{"num_hidden_layers": 14, "hidden_size": 384, "num_attention_heads": 12, "num_key_value_heads": 12, "head_dim": 32, "intermediate_size": 896, "vocab_size": 2929, "hidden_act": "geglu", "norm": "rmsnorm", "norm_place": "peri", "norm_eps": 1e-05, "positions": "rope", "rope_theta": 100000.0, "rope_fraction": 1.0, "qk_norm": false, "attn_scale": 0.177, "bias": "none", "tie_word_embeddings": true, "parallel_block": false, "extras": ["capped logits"], "init": "uniform", "init_std_qkv": 0.0332, "init_std_o": 0.00627, "init_std_up": 0.0332, "init_std_down": 0.00411, "optimizer": "muon_variant", "learning_rate": 0.00847, "beta1": 0.93, "weight_decay": 0.055, "lr_head": 0.0144, "max_grad_norm": 1.0, "warmup_steps": 200, "schedule": "wsd", "decay_fraction": 0.619, "decay_shape": "linear", "final_lr_fraction": 0.0, "batch_tokens": 65536, "max_seq_len": 256, "doc_mask": false, "train_tokens": 358900000, "max_steps": 5477, "dataset": "wikipedia_en"}
MLP neurons of a small language model. Each row is named by its layer, matrix (gate and up: input weights) and neuron, and shows model dimensions 16-143. Each number is 128 + 32 x the weight over its row's rms, rounded and kept within 0 to 255. Numbers have three digits each. A neuron's up and down rows have the sign that makes its largest values positive.
After each neuron's rows, "fires on" lists the tokens most often at its 100 highest values on Wikipedia text that the model never trained on.

L8.gate221:183106137098176181150119173106156056179170175144115109141129136148179100126156114109091164053187068210082147148139096122109113125173130113135127149173130116144152086128118124168152145158166171176094139181097170100141146115183138125070139123111132113113131157126143058096159118153087106127176123161175130180135157163118140073110132126073106158151059111214176144125106207102110086132107
L8.up221:072160118123065139178071176143150140153162067096126176128135158103113107167176057150160096102149203137143139099062133136162156138110127105146129178084137109136104135143128165160147145199094131130103129131164140179122083080123124089048116179113169112139163169059099112132152136069097145114156144076086169097058148133162100143126079191095119162116173093106107201126150146131120110115132
fires on: " J", " and", "are", "way"

L8.gate229:077102122171107097213146139132079127146118129142200127138130181085119120110170150109109137102129116099082135104180121153127117083179213098189129100087091151130149128180111169081110156157096101129148132125130114164124136119148100071073120152177140089132178090112114150139158196088164123111188141152150134176118135100107137149093118146167142142131128125098166101104117056091088141094068
L8.up229:125085123143146134159140168095179134127078142133079150188110111103155137142040138140148165144150148188052114052149133120169130136158113110117102114192117156153089196134116166111085106128104132123108179138136098119113126099124106114087146129163156097107142126110158121154109112131154159195158139150097182117120125144116110082161132117155133171121159115115122149104160086155129165149097
fires on: " T", "T", " −", "5", "ut", "od"

L5.gate77:077070135097103067143149130139137124076088112051148164121175131132147124159130110171118150158131157150168141105064131170096063150175060136123119147184199163115176175083096093151116114089161115185086128143153150132137197124177145112136160117122150108136090102116160119105111122128071065127089149128150044120140160118148139116176106152152116178113092148178063255141105151122122119137155
L5.up77:191149088112108158109114090164126100072123129136108113126129110061108116070095099137102157154062079184110046127151119084102112147099100114152187151086122193103136104138183155085126110113079091107124098072144136167124139117117145132106173107209132089134104072136102084171130106136148149177124164111103143126132118081154149133160094117162066098102076143148136151092178123187193112071133
fires on: "|", " |"

L2.gate204:107170139149126189081097154136174165096125161182168109077124130141145140093125161123135124113166159167149150165137100093146107167153145127172112159135157152155133154143094147132126132160160136146094075164129150175094130148076096121127145123139092174091071013099155136090101109104051104149121095088089134109119144110127088119089072133124155111141158129169101153141161129163132089058137
L2.up204:207196086100108107114134103155111086145084114161133113124149108113128090143104103159078132153044078161126156152095176136121107113104133129107156146124135109103090146106103101101177150129130138095067119190071145142123100115126150186077049130146127109119110155139135113162114142116140095097071168127103137097148200145128147132054117122108144129160131107082135105163178093098133087133133
fires on: " family", " University", " College", " famil", " Class", " India"

L11.gate524:071155128114083117173142117124129131108152161085123136124173155106140156177111130146142151072141129079036200119103152097137110079150173117113167086190162116162128132099086117157121133167044126113138106202174144165188121113051133117119164140089100057145109145144123131132073099206122150063219091110120129111143102127131167139111126153089109109109103122200114099156178137162196130154131
L11.up524:127113140088166098077058088107117178158157163136156137171137129099179124112174108144128113103142093085063119141140153142144133093113123173171144149199123075211120118054137130103176137089107156115099094111114095157153140080138136130148186106126118177075085079108209133174147118093111142089122150126157163127121135170093113147131140159146089132141042094154189108132081113098095159103149
fires on: "erg", " Ital", "over", "ad", "adem", "ed"

L9.gate147:143147132145167105108140115080082103131140089102156128126107093107158106162133118128100213065119114143154145059164152140144147152086055130091152128063065109101114136161055187136132067085133170134148126197140069124103114110116166218136193148102130148094148156135138163183154120138142115126133167092062089110135122025171067084123118181075109150150065156136154171114164114151147095108160
L9.up147:161116125143123075159128080095151117068156149153063153185064143104141145151122123088145170127152099118164148089141078082171049119097084123118165140064112159139151097164141124152125180127082128097098186157118124087176106157078126199139127136111092163102118085117057161178124132139138143061130169116132142117125106095146108138107109205100104141113163180076106084092186165136107096073085
fires on: " and", ",", " of", "ish"

L11.gate368:098102122102150104110126104112095133145096119185107129122173114067131173185170148089197098141124140113171203144107162073098098093189122158087085134138190128206112136109101120121133134118115089130117111119131171170160155165113105164090151107131195164166118199161093099111103104131134108139102158150163093178198136143178108084117137116091121140140103099091106139107215118139088128091147
L11.up368:123160116131128102122153148102134141150132198110133118095171103094105140097142167111116135160126114053121130144123101149095153100145108121126126134178210127132124139075177068170137141103149066093095041125104104144133157087143157128115153110123088176168150153088153060161080176087178167106063117135161151145152150106086126134072103097123135102103130106066146151103120140139131112120114
fires on: " or", " and", " years", "or", "en"

L5.gate363:132154079125119127078147179151133115168096088179150081134116158111126127133140123169099134130146119140146086155101112161068077109101152138187174152188083087094121106158086045120165111156140142156172166122095165122159121126141145103107177094112128159161102141096122195143144126095075192176086116153165118150125156115102151146107156151143177163047103119152145168177092137079201128142107
L5.up363:103093076108126125101094073123091153141105171138140084113208099108125115130111157139183152125157142136119104140127124105098117055113184127165147177100141119122127061087119084181143143119111112119082106105155121101160081170134123165102091124121193063175172157148145139104065106166178152081131226173132057154159099124071144088127119142159179149141120110121124112130111165124175132146139
fires on: "als", "c", "le", " pres", "um", " Res"

L5.gate623:171112141098160159117110158115131066069102116111117219121106137093122132160168138144133133096105107111129154147130144104129168148178124096127177130122111113144085135121110095100119144175111157179075142048081081115130054138117110100112087124171155156115139097168160102104144192122038108178127089121140126110070132096082095077066095120139124116114123135115156174099210121082121116082142
L5.up623:096143160091106155177095181101168130148117114154073143163110104125150116098099123118090141119158107088105065119164152123154135153152162110156134174091161085090159091127111163191096123153167149107112075134111228173105142167074104154080155163091129100158104156119137147099086118113104127172113124128153166140131103075126171134169117095139132134142170118146155159149145173122134144129114
fires on: " qu", "u", " pl", " Qu", " Pl"

L5.gate323:120141112141186126156104147127088150144119111155118195175124128183077102156113120133136181137107103141201143139077121076139092113124145146069140110101131135143150151162074164134108120162182136154123081127098117129127152110140102151119158080154160106164134128125138106201138146149190105106174124140169100149169130169160118144115143073122152164172135133114141153147115122154087151135178
L5.up323:155102145124115163151104054097139120203152127127097184153096157154090151104157117141130132164062151126088121123137112122105102133166143114123145131153093054105124143156104100112138102136119061126136116134121085125070097125134134109132113114143112064155206144183136101136148169146154090126144121089207159176149126103136175133115147109161188186117202160096146134101043159100136200134087
fires on: " feat", " as", "ict", " star"

L5.gate644:184139116126092139106149145152111080121197108061088138142123125143135125169174103101163111100092105168172121118067175139138082142135099155163173118111069105081133180151176069098125124159124171137177110150114099115067106147074126119133130090098212200106105160140136134174201099130108117117135136142112121144130139118162135200094103201123184091145102133130124114090098165065115130218124
L5.up644:143102177142119176109160187111123144140149115185167070116171095168117105119150142190095116078129187161181153131115116183112125059150110188074094146155147072079139038139145096102109163159064124136119147108149126106093113096132150098160149150176080083123115116115130122146151170191111157182150045138140151160061147150112134107128118174100121096098134021114120123133120123200162084106104
fires on: " ch", " Ch", "Ch"

L8.gate565:123152197144112179133158166099080120098107100159156135169097162138114124165117171107146174116177127116137208142093103168103155134093135172144145139129126113136127105133128133126184119153184177127121094194097085113028180092156011127162148082159151162083094143093175176108129141139106140151155143064158063150154195177105087148115139158102167141130152160151054095158127102126116154082125
L8.up565:047116153113073165034129147129167104137137128121127139178126145090110154165087121112201100116139131165085109156122145115122158102099135071083148052071124138115125127101139106168145143127098148104103076146098167095176136178095134184110133149183108148087129141123123193097112151110140092113091126170101143135156141200171113169119088198135141094116147100205119087119205141132184122117098
fires on: " in", ".", ",", "ed."

L2.gate741:084137140107112112155170167183135095102158114120118106116129113084088095094164098177095141144098096118094087137168126126125138107116132136139109101112154121100120104077089129193095139169129127105134070127185118153149158074139107158106125112064102151140157139161168165148120166152114120123115150095123170153153180058145075207136089125103113063084115145220151180136113122064190129073130
L2.up741:152094138129177137166105148075085144133151187117144204121173168130094174069166193131115177127145123136180112090125159105116137103086111135096174105155163122170093120134166103155106115110127094109143115170070118099111124135121145084113096143142151116129072129113112188176120119178124133141088147117088140152087121208087189157182129123118081137106152220082133076175159139112151161135157
fires on: " Bro", "osp", " stud", " met", " Met", " Stud"

L8.gate226:126154125130139095113109085116097183164129137153149145095161131160126161137115137124080243139128111153111174097136134140148112121145127196118097092108118108098096112125066147112150180113083139120124120131127123125140154114112141176165160097147139138153121039190109120159152133128161084124116231105217119127134157151130154136132142147121112199112102117133136132121148167079133058120117
L8.up226:137130056136162125155182090096136145115162131176139147127076152173161145206113153108125097161139132217095126112119144118125130188135140121177112128102133136113136166130108115135110145101130128144158151134111074128111162110128092149175124131139133101157116071162157157189097066069156184150139139122120107194165084099131106102139080111136055126116136118159098101102095110127099132099064
fires on: " and", " |", ",", "er,"

L5.gate88:157119124136170169175160142183126106076174137139096121187140140098092112111179126116111168134134149168137157106132145165144116196126110160138106130111110143075133149125159130151127133159136137134064143098131158090110164108195102083053126122166163090115087150069122117169125155174103143183136140092189185207114155132128191146147077107099128176166131138129168130184176129150188150137044
L5.up88:077107076093169104158126164122146162139138140140158116100087085119107044111146210093101107154141143093178123098108115101108132170170136165039114083120126122130130142161139164101120143089103121144096101185114133134096109111139120144136086137078131142141136125109159102181167120138094095107130143113112097171041080094146057126111117100040140090187144160120139142114136059093169151162107
fires on: " J"

L3.gate623:134150063136080158086116105137132140135166149127136104124253129175123122124217164134164142124126128170147121156135075130101124169168165090132129178115122169117140171130069168147091097119147111157134163179166153185103149122158177146185074181109142116159109167140129109153177123040089088106141195084129111123125147157145128115123132154117131193129063149151101137166115115144081113172134
L3.up623:141168060162166132152060111166151121119176119118184132103127160179126184125173153119106123062135191163127092153167125119148150132097155173115083160129126160111096175130124111084155167122133131141156142089094086083076095166136141159095139075158105120115121130147138115147183159135035106114144138150141079164136124181108137070105155135092097090106021133153150093160062115164136141118151
fires on: " League", "L", "ournament", "ootball", "ason"

L8.gate436:104106154104086159137171155151111144106097118164105119176152107109101109114145134186136089114125147087150150102183098183138103136139146217163093137152170095132122125184148117129121093141067147081097135129107105055080118144143109112125212136092103141094139115106148116069076142130167086110133131080133110132136134189137120134131150134101140163132119182140167136122120145069146144093145
L8.up436:050142143127088094145162181171114146148088126182165120119145097124108143123157153150061055138139127127114120135144145083106180128148112099106153112059175206144117086134119125102106108150139162107118144067165154054168182084087065159133088109108121115140159109107149108149128131113140111144099075153070108115160088137141049164161107182173143137097169126136143142142116112119117087118175
fires on: ".", ",", ";", "ed", "il", ":"

L8.gate552:137108108160147081153083196111166076161174135076131126101147079108128139099077055107073120155104189110179109117150124147094166085132125166131159125124143105119142114137129138180184055109182127147170117173163189132191118147110067072089142121154173168117245123176099140143121118086171113138116135104129114096088193074133121131153100113101130145112123105107095171144145102111140116098165
L8.up552:152163100118156084153153105146151181080126158124098109132038122067178161105104124130130135201148200076046150153157124135114126130140130157151122114122093140084154123126138087110120091113108105160047141204141111163120150122099128115125156133144074111156210100077117130108105106180137192108137157143126183092164117109111115094121098136188072139116084137161126123109143115106146145146101
fires on: " th", "ar", "r", " arr", "ir", " and"

L2.gate428:116131151177175100139126101205141137164084141115159126090132150109156125134129136132090108118148134105081117158129140131083129131137145143141141151104096030113127117129148132085096146117123114150109100091094176112114073116066176129123158169175120143222123097154067111119174180122147114143131109119171144208103186115094088158103092168090138112137155147136120125065118157097102158109131
L2.up428:079117114123134119089126149184159089147098143162151145154122091121145148067153159142105181136099133123115128120126173126078147116128145161144143160084123069140158148182217161144141141133145169127133145132126099113092083132115135124144103143110065140152076141168058185124097152139136153095113069122120060143125200089066107161140144110188145151111164115099109149147174127118151196159095
fires on: " r", " R", " s", " fl"

L11.gate767:197124118141155141087107183088148184151080140131138116145169177106084140126111173199104104125061134138094126103088091105137079115126108166171139105108173177099145155134099131087123076184131095168142108165138109099152143102095129093176122176088123085117108105056125132100141191112144093105135187079120114132138122193067106123151071139139113188151108140141087158163109106163112148097164
L11.up767:032150126131164050115183164212171135139113103124143175098147106139085121132157147158075114130128082156107097145098172191111125163138159131076151096075137131159106098091089167110093164155140104111193131143125139164103070116115103123045146202149117139119144137119120154116114185136156058092095138093126081161088134146090162135122147133148081100128130120113145158138156149097163096105157
fires on: " r", "ro", " ro", " ret"

L2.gate353:120170156118067168113134144118111097146217132124123111131126179156097139132160112171131089163068180089142097059131121111125147123066130141102103166156170158164152116084100173125129086095128098123176088086149140089113167113130104145184165101161156095167135134175168152156100156140083158111171140087176120129173130076080116149169116153126099149102118197158094139122068127123110100139104
L2.up353:094118192118132106179111163163132129135085115110125183159128108163136081122126100105154102062088144114111160109168086160113156133130092147081116138102134071178083137141157170154121109124117156075131130071135168148115150141138213111144155135162198141231155090127127088176092212107141172122103131105131129103103162120098109158135156146131107101156098154121184070113137128141131133110109
fires on: "-", "/", "–"

L11.gate256:091111161142104041106159092138146126148124144108184160126130124227110164131122102152091132124076123093133118140138045114171125119112192115135140080112203138152121126126151112060080169128122069118086093096162180150066142108161109139118126115113149115181175108087165131140118097064119105144132070103118176156188154154141124177139104135126139127165160197164176156099121157050109177148078
L11.up256:120175134157083120182167145166117131192170159129202090113148145123173126064134134113127127150148103081099176187150171122096157124110104096079195169111103109109175157099139132107130124097163153113073214135152116155134109138124142130166118127134192134154119185161094163121161141150076149127145137065143120132059146117056136108119143181158137098116136117186142181137108172115117141107157
fires on: " R", " r", "-", "et"

L6.gate718:091172126137113136117094125170106059162177175144165162171139134142141156130157153099094135182105067098133108079134135107082123139167167159111134143205191174057136132156116130072149092139129182128155189106175152180083155131124143107087151118158092052078126130076131083139082104141119092151142075132136082120124156093116116152141106102135134091112160138112135171128113109085151051146047
L6.up718:081128118081141130115146177117078152115125132098130091163129109114124133119135112122182161173100165012149070075152136054055130098096069135128064103113161102109075165115133139150137124109138170097091088090188143170120143153133092175117065122107132052095143130147148136127106179123109127115063107130159138131087128134154136092089094097103191133144126131112112138106083107115110123211119
fires on: " |", " (", "ov", " (18", " ="

L6.gate561:110165094077087152119118193097100168060142220164132097129111121103130049143131170104088101161113142114098107106118090149101138109129153097121091073155180125108084139134144160071127062146165096087094142103172122163093091118093087113111118092191097159096102108107091131146093103103140087169121164082140105121137106159128123171091118165142087117072104087125082133097145136095164131107138
L6.up561:157093110121103114163134134076167153119114105150127120138104139170111171162167098139157171124063141160088141045154108103135189157125100134084075160113125185135129122126159101143142137158131170121138114148214122106140134143115168104109109116097137126114130079160086091076121154158181106116082097086127119145095164155194105070152097207045187071117138091140167149084069087149163075125157
fires on: " |", " (born", " as", " (", " /", " of"

L2.gate59:113110111117138176161133161152127130173176145183150118150126104159072112102139175133093092106096194145100123095114145128128046184124124103140140116166159104119186122036089094118173146098147121185052148174150131150159144162079088112086164083150095065135117144154081166110120203157172141123138129164132065060149169138140165136092154147110207184160074129149075126122098111088094105120103
L2.up59:099145109098083139129151135119159193136104107187149149157170138120204160097121144113140167081126134185096106103121114114141058101121121157182165144087142136171113084175158128138141164140085090130164057082169078051103147152146151093155144148188121153090108101098134115126123124112136065135122150144150119127155179073133069091166179082092170081093072142135120127157159103116117116072135
fires on: " |", "|---|---|---|---"

L8.gate777:159148140095140102125096133083141105079160125086101147112182167110107123113134110187120150102076109106157186184141105139104144118120126143115116115138184115110102124194107255120067093098163124084084165084147151162120130154089142091105118098124147146137096154162095141116101110110111157132178165114111107094152165120080148096168146173108121132052157132175106063124119134118168124055117
L8.up777:087148157138106162107135150168093096107134149122130143077105147110124114183081115104088146147099096167130106117131095058129108174133114114105137132094147135146111084206164188114142106112135170139146125127137085109112116112087110131136127134137072154177151172127175106147119204122157139164055131170097081141067144135083139139180166161083122132093072161092135111164110101094121089083119
fires on: " re", " st", "-"

L5.gate246:128170155140181087128055040072103145134091116155124175125160118193111164113187152136165162138101078108100112117154070117090129143117157113090132166083104152080147112137116131105137188210136119133122117128055121126128121143150144146124134061135100125157120076155098143160161149179215093130166159086201134136127125155128129116066110145139159111131217185161170146181160145131150143181101
L5.up246:084124152065113068084141112089146136086126059124177094163155059170132192100082094131140129141118105149159137119119158142141121110184180101149133161128131131118101147103116152127116130171085117128133082168134094190121097115165065152136165105110174120143163053189127116108151119093102108141106114135183148163077072164108099149172185074189109122085169133079076068152155131099154154138131
fires on: " star", " as", "}", " |", " character"

L5.gate695:136164178129137179132080181111075140144089092195108129125101088077140124119167121155130159125164213138100149135110193148090125112081071110114148104156088120080173124172059078086120127109133168139097109123124113183151123173090164122191130154105155165135181129154085134127150124143139158049168126192110105131098111110113126120104134145145072072145153090201177147111131080107108141176065
L5.up695:105102174096069061122146093145123114104112086155147115153070105158179168137116108121130079092109126140183111134149094082137110118070148131153133135180164123099133118131155084167070146116079139101158094179114147133123116087200106118167168142148176138176099105133141064097115152095153160128118114134136167203116123106161061144115131052130115065137094087121115115137126205112147133106173
fires on: " Reg", "c", " Championship", " mag", "on", " r"

L9.gate389:122106149144112097159155191090159129056171142108134089168035116086107201162130150140131125096131165138155101116177172168087129105152130144118105120178130168088099147140126083163158091114187067144072129150122120110138115153131137123111038136165123122117169168146129149164099153099153104060146113149156162103161125103107123134207168126095124154092112105188156031141128089109129105127136
L9.up389:173174106124151086141125141162168151079066111121112130169063120122133057144120119120111130145081064167097148144190152166146141170201145152142093137117107149097079085099173109167213136119144130140090122107189081154136162136121133129091094062167117091164082150154120099081091100147120161103117177120108113137149112126062147187156081146121104140117088123201144121143177119161146121180174
fires on: ";", "r", "it", " Mot", "ir"

L6.gate349:150098102142094147164097169144067127100163121183122149144135081103121146122128128114066102149188208125140102121063170131121145138143112113074155125131096136085137130139050127090202094101150084199119097097081090155142125114088167111082183095147133134113120147092128099059164138128175121141138110110092086140141083175189153109092143095169123046197144056094115143158181121149154150136077
L6.up349:148098159212104157042171154088097114133159131146138165125048099109166114115083144156121053139147167092137144142129126146110133125155121146127151161103169164124090144140106134104099115219123129150139113131144164146137148112080088090073088151088122161161091164135155064100107138156190167114172127144127063165120091109112159169156161153117148131131140164132099096123085117125177190063128
fires on: " Ag", " Reg", " ag", "ag", " reg", " mag"

L3.gate653:042111094161159099151127116126161176111182098118198102097144167116136150122118121158098113128166073069157083144141122161219142124100105119126137148129140158129100090139091140145156102083130115124104131084083128128174052155095082116154138134107139174101125093091140107112177148141070117182149164169024094055129075107087151171091158146152092135101111085089120151162145121130094183132110
L3.up653:151107083120084149144176134146118149134115126128122128091096097131155169104177130085178108146128111143095128102102142160153128101146066158088181104106130155137165106146045078090172088211136097089076127182125113130154148125084097105107109117119176132119128100149126097163160153117094126135104158197062123148132114099073130131117137161170121143134097107159145127124207137149118076162118
fires on: "ation", "ry", "ust", "an", "artment"

L2.gate725:166122118082107173107107153122143110113117139102135107142187127164160132102125087171172133145112122164139136103129198098104155102127117194065173062179113116082134119134152117155119138133102119127141171155101170070127196138061163116159161140163071157113124121149113130094100135186099114111128138106145103134127119182129105070085104162119198136170131142186102106168116114062149175124123
L2.up725:068084088087165086105129159105154143129159117135159126136178146125133152124173153135097157153200072158144139148203140192144078074093174052148106198126145102110166176105102097127186121062097136093107124059141093144109087142130163120082154147129102122134104143111138153115118094110144148099128129156134094135101151126122121152118147183105114123140110083118115080103109054137160161056195
fires on: " Med", " Ital", " med", " Serv", " pract", "adem"

L9.gate327:181115120102067148140137143148140125118169132071161117191159103157101103124146135129155081174180156099098112181145167132131075080145100080144154096115164157116085125166101164153103155123143141120142126135108205126119107130110180151133118122122138176132134037134132111123138150118128165133086153131139128157105104090139146134109090105108057171090098160119150097110078166157087178119140
L9.up327:168181129149095168143151092123153154128124130168152102170096125130152148092090149124123113101135137099075076172182169105129141128097123090102109174151119157156140165113150091094094086138211117151082066127131122198129114128141080122178132074137106181166159152124124109130142081117081119116100114129149114157131144157177143161190146166113134100090135168133153163181186119166105098153188
fires on: " February", " October", " July", " April", " September"

L2.gate556:111161159124101170111112204203093168111111072123120159137121188142160128105128076139139160165127100086111182127135199139113136150158102158125147162170136086112131103103139109094136122127150089124093134160194115136128089121170150128139088104135182095092161165160149130061093198085094127119129144134108074161105109097189135160092125166146165121078098150137133173089094091070091115104119
L2.up556:142162153143119160185096166122073129132181077167145128144164136113154122123159126141154102110076142133126202133130134139124173175101119106117147159076146092149105121117136132198088124098078127101047072135183136159123121134103151168081130074196129111170116114128160119109116138162061124157134112094149073084165131107103118140143114125145133132150175138147128119125203159138191156121131
fires on: "ik", " qu", " list", "inn", "att", " Qu"

L2.gate214:128144111097153107095163154125132092142096126136147033114168121073154150124138111073144087057106128169153079128058143185135165141082109103171172120153138153129106113115121114123088156138132175152119164143114144137117172155134128184083171137128102149094105112170106121113083191169139128126121165127124160107118200116179134180113135103136139133137194119131138086110141196155163082116151
L2.up214:125142132114090186100149172132049135104086138146046108159166185101081162121145091140119059180088165107107139105111182084126159143111161161143115081124143100135134184139142170082118156070130110114121121136114141109128157111081111123127167074106115122151092140136127123120152140148089184105149126107123125174215116149105090131120113096163205130069158107164159117055135133114098088182117
fires on: "all", "ast", "ort", "c", "le"

L9.gate63:112146152126132172165150133156100127109109125097152113126100081111113130134143138179180139131051122129118152078155107118143062152134121136124142156081196150109196129086154135118100087087114157179094160157181125121134182148077162161081118150138169145187154141101152077150100135097159149137102179160103142149140159121147158137117093124108170075097126130111084122186069079135147112175120
L9.up63:149124120061137177153089178159136096124154151116099122101108142105154130126091095090185126137117168151025137131128072094195092133115153121174132139114173133167113174119110155095148151165127071110132138096138083149128097135085163135152145205145117164128192183126111120154097110189141155086160162196135137161090071094118098134165129112131154085138141100120083170140100152124170128095089
fires on: "P", "\n", " |", "|", "==P"

L2.gate689:091112178108123148065171103101099133160102169139156124119113203066135122074121128130151157129131163108171136150129093136102127188107053112117141126112166097146085136114125131145137138080169091110129067159102142100133161142095110135117124085150126106174147087163103118103124137178186117160149102112160109164128090135081118143102081088115086125151130096093107131124135104052083153128157
L2.up689:070130116096136238145127139127109135118131179113113152141193148166167074122104134147113138113113058128109112140146164147150175145121097158111165151162120141107127135126107113130208052141079103139114112120138130085135135183151109129107143146095134140088108076087110177115152142133150177141109123050095149126139052124172079162194112110145081105098129161090151131210147156144136172127120
fires on: " sp", " Sp", "v"

L9.gate562:109063159148130088127133115133123078117139126145167128059122135111205101078171166125108147128124121089128096131159127162115128133106145142118155110074120141142120115123126179141139074068129165155108122204145093157156121065154126110126174158131144119189143127155137095199169141114106168098094102117078118109181122088137086132084155103148112122092118117094126131115117125120057131100098
L9.up562:081115161149129167157129084186119123143127097118125134067107099150120139093174130173140110164159111147120162120115103127130153172129125134122126179157122151120183165126120170099114145074164172087115163080100133135071144116159153141109123072134192101124119124085165131122156125112100134168077154109073149119126088144120123115189107131077143135053116130096200131066130149111174167130113
fires on: " an", " An"

L2.gate167:154172109116179121065115131144096104122123201098125178056132149174135104117105099135140193122074142115127158158089169091180119165164116139144111162121154137132149143126088181166197175126127079121189144139120133218133118067161166180098170106146140178151127114106102144111119088139130135133120144116135119104118151163124149127154195112138104091130180162136167105145122097075172122168092
L2.up167:085162111111075088123129127141084144160155159157136151124111120099122103119117125072125162174087095147166145045120168091139105162149155083130097087142148097177136193123148151094160116137118083152177138154157103148149107139106149134158134052111162112134128117063070044106107098091150117169117100114140194141123156129090124116135166113169149152095180098122072170165158068137094144123142
fires on: "ing", " star", "ring", " as", "uring", "ed"

L9.gate472:137140165141086200204095133099111117124095136173082124202115125176165171104061178115095123115135155153077114092114107139145100153102146144168131098135108142119152053070142139084102073168079130117154185147075076114122143129134096144152117135108125112139084148070087175145106124105160204157087181255122153140179129126112092126095164161127131101114141129137116111115200133079157110147077
L9.up472:070119100103103106108145132163073158096111131167090149221147152113157189125107095116077147114143124188130100138035117151133126166136150140116111096104103113147159094116179144152107125116135186119150119131170073072103134090140130168173092151111047158165179126141130148098072071072129122096119178165078178162145101120189137063164130145138099140112145174114112147134130069117137142080092
fires on: " |", " of", " in", "ith", "ey"

L3.gate61:176162135148090144136107075157091102137163175080177123126146142118104131083129105136105127112101160098191112125123086108152126134099072191167149169148119144097135150148118109156194184162153139146167142138170153104105105169106080134144154108117114136075128084160122105138100179058137131142082155101103131109142182099116151182113043166069113080124129155187088128160093143117127109130152
L3.up61:141166147064130067134110105154134099165172157098164132138188174138058123175124180095193189181164156123187170143036110135105128106120121167193120173152160134141118166110108089139133142139133116152128093169184124155156160101135122143165118105153125137091145156107173183123127142120138207165143140113113153121095110069167158106093116201165133090125094161133145123121138111135115136125170
fires on: " Ab", " Pe", " with", " Aust", " from"

L11.gate796:093117172137133135144113119151104152104160146130144139166121083224108173082085119151096143148214170144080183117104201194098125075100164129107134163074149065113097095167185094070132124135143150109140128135101099147129163106132120148105172164137169089104143143137074144140082120144169102129112106101099101144111112133132126135139124190128156107128105114147062123138141129127140176079185
L11.up796:086091059140090164119148174132103184090148168109139108177166106135147109150127114097170166165130151122100148095146110145110000148130145104134173188110136164125105142135144101071151093110127189179132050175169099137107126121147098154218198121179078133070162118061128116140132127080187155208141116122066110193085133049168140147116137146153158119103109124153114135124145150151057165095127
fires on: " |", ",", " and", " in", " for"

L3.gate438:107168128071153109115098129130143134095138091115125090085131055085085127119124127141126130181158200118196148124123167146110104114063116106126128126137129127092170139133123082118156150132090140120162093082113153156157114130152136128152100142098114159106148070093165128129108085122101068123118162136159122113127122123138129125119157152110150113142152118092081133105092104160154105109115
L3.up438:097162128108097143150106106169085101137123149128137120157074132141153128176122096194171123143145122146103141157156099117151135109133184115149089120123136180134132133138098109138098125140189118125143104151137130147154139145121126153140158136083125166073091105162119128080085134125186082174079133122177136089207168127185092148084104061101163104123195149126061073168112121073138093119130
fires on: "i", "en", "o", "ep", "on", "'s"

L5.gate562:151066141122104096145136161129116144102140112189167108189102111111197098124099112142146183121081148098102076120166121239140095148133121114134078105061139122102069147176151198092113156107134111065169109157134109102155164124206120203044124144185104172139147134078206117105166156079155124079148082089073134145116102167150105110099107164103104168159109070158156071153150147123138101184073
L5.up562:186105146130128146128130129141136125135088119157142181123067151175086100151091107171094138119155112163113131085205124138167100112170143132096121122140144097111134166130109185125146133148169148125155149142127098072097147068112104092093103162146153181149091138053135158164123116117081163112087132099108163128071079148117160118156126117134101161186177198154150126111101131177191114106148
fires on: " T"

L8.gate369:159139109134107130122131119110124112125139122098124046122141114155133135126158141142113109079122153109080121107120068126148177191134085151098172132164127130131150151148154092126178074105068139118137104120100167161135145108155154076071106128097119168165096207119136120124169138127122079167110155121131176184127090132058107068145120135142117187170099168150097148117129110074158105131062
L8.up369:100154132070135089179113151094159131132121118133141150122116123092167106147133112141161108145198169127113145155113120125127158207046127128129128138155174111091151181174104124069115098126151133105097094081084136139126129144172120140096145090067084177123150072109122136147190139127110133130154120105148141185085121090102093142180148176109113117193122103111108122146081117132073096175083
fires on: " J", "J", " j"